Part of a small language model's weights.
Size: width 576, vocabulary 32768.
MLP neurons of a small language model. Each row is named by its layer, matrix (up: input weights; down: output weights) and neuron, and shows model dimensions 416-543. Each number is 500 + 50 x the weight over its row's rms, rounded and kept within 0 to 999. Numbers have three digits each.
After each neuron's rows, "raises" lists the tokens whose logits its output raises most directly, leaving later layers aside.

L5.up1794:541501488467540514561530542472473444529520547551524498567455547511502485508518584416410517561505492512510452441503505519468623464431454485525475443511592481482532485471490480550503539455495510421467519438474431628447620402470604459526480449417497527607542520505462622499542449501505466617474505556601481502524505462550461492581495571459450548529467458517496519482505484484495491484451
L5.down1794:540498494447431450463512532528567463486631451528508499489415497484479471560528555549563553587505472551579561514450415601477506560527540519530530500559448448487493444527557531516500591445556571529455523576423453555413479436546441419559497465473486424422460573453456427559576499416529509592554416522451472468554475554593449398523447504494546534523511515618606502461453496510488532419510
raises: " lives", " life", " society", " girl", " families"

L5.up612:465489561464488466490566506506476563548483589550429512543574569454490464481386488519450553518571417442582498464477541469549498478531337513437456462605550518551562503461533502517426556519417435508432487553518426444545417533437417593434506495520468452551471514429562535441442529470487479519398532544531444517538537524437576425526520460539495571511605555449490512380446554687511566558525
L5.down612:498531506410457426500564513479428430507512512505402465530502551594418498429482542483504586565568397481443551472517564471467509527503437526430478485553549584577558454377546524508454540426430507469552505542452548524558544443534576516516616415438535403530528572519508545486401555522396507434485507442497511508491489577521523539516484482530504445509465539436418454497474541548496471511512
raises: " week", " next", " month", " months", " quarter"

L5.up2028:450576568553499427499569535550432497457486469538516406433569509451531458488522549463420521445533537507535462538495454551561516509520568529546516433550499512478459468506572561529530501458529468582438519522443478559527575493486482531477450559501469496573454552479502552548589526459591553560560492550458556540483491527537539503465516480531490548529506520478526487538480471518582534585421
L5.down2028:473483605527508510387558596558399421569499524417412478425550518456514491486463507513493480446535497573548580443396475442464488480629496433501533487551542445462511549542413490519548510537538489512582495496490574537505520441533556474477463534506445486569499470442617491492560608461414500500488507444442558526423485505559435549503466445547473468545573615442537420488498540523564540507522
raises: " started", " played", " worked", " moved", " changed"

L5.up472:434540445450534449547371595566527481478510450450452460583531571475506545578573512477461634494487526420570541494428472551426548507461476504493455423555432491553492463489522446533498473556417431496560517490514463530434490604494550514478528472429535529421517554456514491532543481642421476519479430489430482590478526500598505592443548509458515549473592522467467452484471562507528528428617
L5.down472:553479482476490415446444495417587465514562448500416502358510519536475579450500529419485482445453469517415539461609440478506522523514487496549531486520542552587496481448471463489547496392542539468488515559550442473507485444457556570503467575455485548487494509587495532475434447510534530615541476571506540518524482461526456492408475504429501555540470530499555491560460528500462521492555
raises: " of", " Of", "ious", "For", "of"

L5.up1083:479528386430507419480405545478467488425462500586538570493611477491449507525439507562406465527561532561479473440347490500518446527586495565443479541549526363639491410437518571589579524472512528474464508524446420539492524497496544538481526481570496536558383507563412441493534581436439501464592560543490460572518582533517513523505543481565548463505525520497487498519496550529517501454424
L5.down1083:520469592513460532512529368512557517449482476450477457465491481553481551441618579449467358492418441518488444576494562505371556409454439495575509587470483494516486510444544481558602455466464423476471450586441488453421489431604463519562570487531612516405481490409509462554460535588558455493515555486466499490487488435490455559469534493444522513581477468484521488478400445522516470528452
raises: " Ukraine", " Belarus", " Romania", " Kazakhstan", " Saudi"

L5.up611:500482587481484488484475474591477486388421501519547462400582467531492430438485583521541475437516482465527458505470473540490524562545452464578426509594593552438545512530513526577445466498473445481529469537455633487515463475499424453598513511525440489495519458409487582594492460477456453484551595597529476487568477393471542435495559469469539512521451467476379463525489545467499454484495
L5.down611:480449575496538501527423522512533496470475577521460480480496523482514481542478567512454483587459515525489493532465415523511582427530399522446404541520559616503468537565478483570446594537547391542499488364444506451543519481498414538531446444505513496559487462434547486519481484505493497508454468512489557396454539576528570575502524476462570488509441471525524509456567535549516497417513
raises: " meaning", " properties", "ater", "ology", " effect"

L5.up855:462493446496458520515511562548498469474542565527567470553526533557531498496562559544577405471422590458482455375578528540560420491369475448479540396461504560417548527502563465610580518538558587511475540560453513481503476541498594512563519549458534517443498439492421527529522411513366464441504514555520537462389591425423492511525522490485581411506489540576557500545584508595560551528446
L5.down855:519538499466534512487476515441498469516440514503455467450453574603522495496551514509482540479480417540450506502508419535479480515479596541536501465570480605470496501488460523402496456549552540612534464508422492455540467507543495495455495519564557434493510457518506609608578559493578543531472479508469539404537551490473511429437539520465536439494486604508428512497578535513449554407550
raises: " about", " whether", " regarding", " if", " how"

L5.up1955:484501554477472397458536600441534453548529489544476522460463607514519619535538558499464446467489477461488553491488422431498508442503480516555550558549462505557528432503527537525547431404559576496591440529513525480399489496435464545450425473530486513619507450462463500461562431447418483507492557531467459481476468554516462636450483599513513509565509506499465535478453493435455461534494
L5.down1955:504413458473494521469451472505412541444510500478539469477542480502512566566490588500512399449504379368505507591647464509482488415493508503503433534487437530511517534526502530464524531432482510497486571516490468470512500457460506521581517423490556496448462439503484679434526458617494539549510385531452499541522451550430599511530497492554521481496510596445465478503607492437401507443531
raises: "hn", "hot", "ves", "ful", "han"

L5.up1134:563531539519535540475442530500494510567531518548530512562514538497435541507560539429507565446607420499461464524446547608520442521464540527514471612640570466429515554561534552465560434520557448477555578566535477546536458594486603521505465451477548507545458482406481455436544419405484528524535432433390568554507486543466506472485499517547611576427440491539475542475435514508481570503555
L5.down1134:508444450531507467461473579522496510501474441480462526495518536523411518512523602566488520564477531459470582504497409544535409554525498602478541496506536491501565517429588497417487503448513548504466574619513543527608458531464526547518419518484623514454528508437505496523505537525575537551475495506512513550474480527426457534377455498516602533543471491594492536471500406481429492503578
raises: " synthes", " country", " electric", " covers", " beats"

L5.up109:468578550528482557547501462582433389443421530464486515537475560477471475488545496434357463472515436517524469522492536594502527410556474481489503543580488514466564453533461524366539467537544438530539498470528561595445522484559482552560535503562524526510497488504453450508469460521534481464470482479488488481481400518415433611565438500426522462479461482527510542520493535542436526433475
L5.down109:456519512527535514484423556526517449490552510548463560510557517517516442459382482562502559452455433535484580485504482550457492509590510536446519425499532435514517546505545600494585514537507604537470490544506466429550501468474516549489420524489478444545528560535451608527450475510429530461518573482502493545501484450503499507410462490493573554545463456417495517526375465415443485483468
raises: " \"", " \"'", " “", " formats", " Karol"

L5.up613:451443485483552673494550538448491448519607504571500458491466421437453535591519515527523388445553526546509550458557563535449540475435485475524435460504497504439565454589554479544460533486464454422523500479531424468486508517482516447544490539517546445561471551444479528407376503432552554551448550577554548464539481508426523435498595583487495472562439474454549491483488549604544478472530
L5.down613:522359553524528506479475464423499490545492513492516535469482495526528478438541624528479455519483516536501623460479453599447555576574338478476462506506474483520566559514560509537502473579579521509413465539533522538452477489390576473540479600446584468528471583559411527514503450487446495476456523547533595558512512527498468517504564499519488552481539636437485491482469505563447512502472
raises: " Austria", " Sweden", " England", " tribute", " France"

L5.up1647:490492435475454497502536489548616495496575512558569443493477574461463467528518573524571466453592512430507473585595532659446523583478532514481462465482467503469497541425523493474469449457489518460515484528427516483523594462485385527584566564505461588459497551520479436492556395428450464552586617559504452446508501495454569506577465465428431569495535327513420458592528505575488445444466
L5.down1647:435509398500553508562420440395571452553538481506512500554453645592442540515504477541575559467472425466416432548554510523436446495507543538359493507429452512575471429455417548562420478533449553438484510536505473381493532490514484534523528499497605455461530478546569473454401453604518516481497445527621352513486496458493506568497563482521585503470421367540467479494455501528535495460470
raises: " carries", " falls", " dies", " finds", " becomes"

L5.up1204:496541483426486516569531520531478553519413518480514472537583535462522499453563584538460519519531411513459452562455477586532515545522520522434509462495525463447520541417495472440548500506580508402463461560473543532365546588465609556589536583548557510579460465513453373485552612559484550510603513620508541528561574600612542386491479504421464459562494490524500498499492436465489477459525
L5.down1204:443453472503490527526491554481517428515438449533549505484476462496481526413500478511469505477475571497523433576513526516418527576519490463535573472432532539469500586517491506474494556429531475442487551535521550487588415412522468543457479409508548444592528450477515421506563481498501569551499494443537476475433460602509414410418463496540569420494432462447538454462506456428544425534526
raises: " single", " group", " network", " website", " record"

L5.up2180:480479588311585581410497527513489459502514595571521437507507512436468526549491450499540505516538530551460483485575451531476464474442544540480527436554531588461450448545482522496527492431479492432541396492556467377437485457493473523523567441430621533541492488602497493537460432522559563554476477559545487517497573508537496512446484582440485515501522583532525523503497488550499538413502
L5.down2180:557461489471564473549526496528492526430454591544592489456527450458476538444511449560460529464464547440477460523458498496518440472554503528450528472448550487497444404513490562527456549456462515428462505480525479477497454565491574520459582373456604526475540549609513501501443422556483500532498513545482425500557467509496514487472480554560435492504591515463410489482509487501491442471491
raises: " Columbia", " Sony", " Republic", " Virgin", " Square"

L5.up1182:440453579403493427497542564524566449606465479515476419426400479546569582565563526439527514434584482502526508516437448547555406479460556544610422475416472499437515473467498562455547476475537482571475490443500572476544606549588513413546516517442455416441451524537572525554467532451542546437511486535451505542416538584496462496571579488473533406423568557525485520544436503481525435545517
L5.down1182:459515444480461452520563523479532455498434474437506568479561463549495538505538549489529519541524483517500394502474562540468486451530523540533536528465492524475537473457469505532450511564483423445518495436504416541502457546534544473583580575461478445495542539537516562520470535488459498491489431518513577479450455526486425401428522558502578598509534458460513319459595473567486577540449
raises: " opening", " collabor", " own", " start", " husband"

L5.up2241:534544539473532533455522508520467470502606464416523381573460520511571562484518494509568565564504478471389479541487508569562554440536511449578545551540509540514410537473582551546438527510485523498427498561565449557520489442571569481534523457409586486498449465439518446459477463505494525447448529445559486480458537527491497498540436519555603562453466406574541506606459463491506527481627
L5.down2241:435524430455515506451484484561430483516457571486465551531460390519454472496470601568481568483494470465438494535510524511468547574533530489428521539458510583448479472499459522474502623478537555451477501636535488480531467548471504481487547537408459543530534586519478500454489572548565444498523497462518518498483504453498363488563557577445579433548619587530459584462478549582538525487505
raises: " number", " #", "teenth", " sixth", " Gold"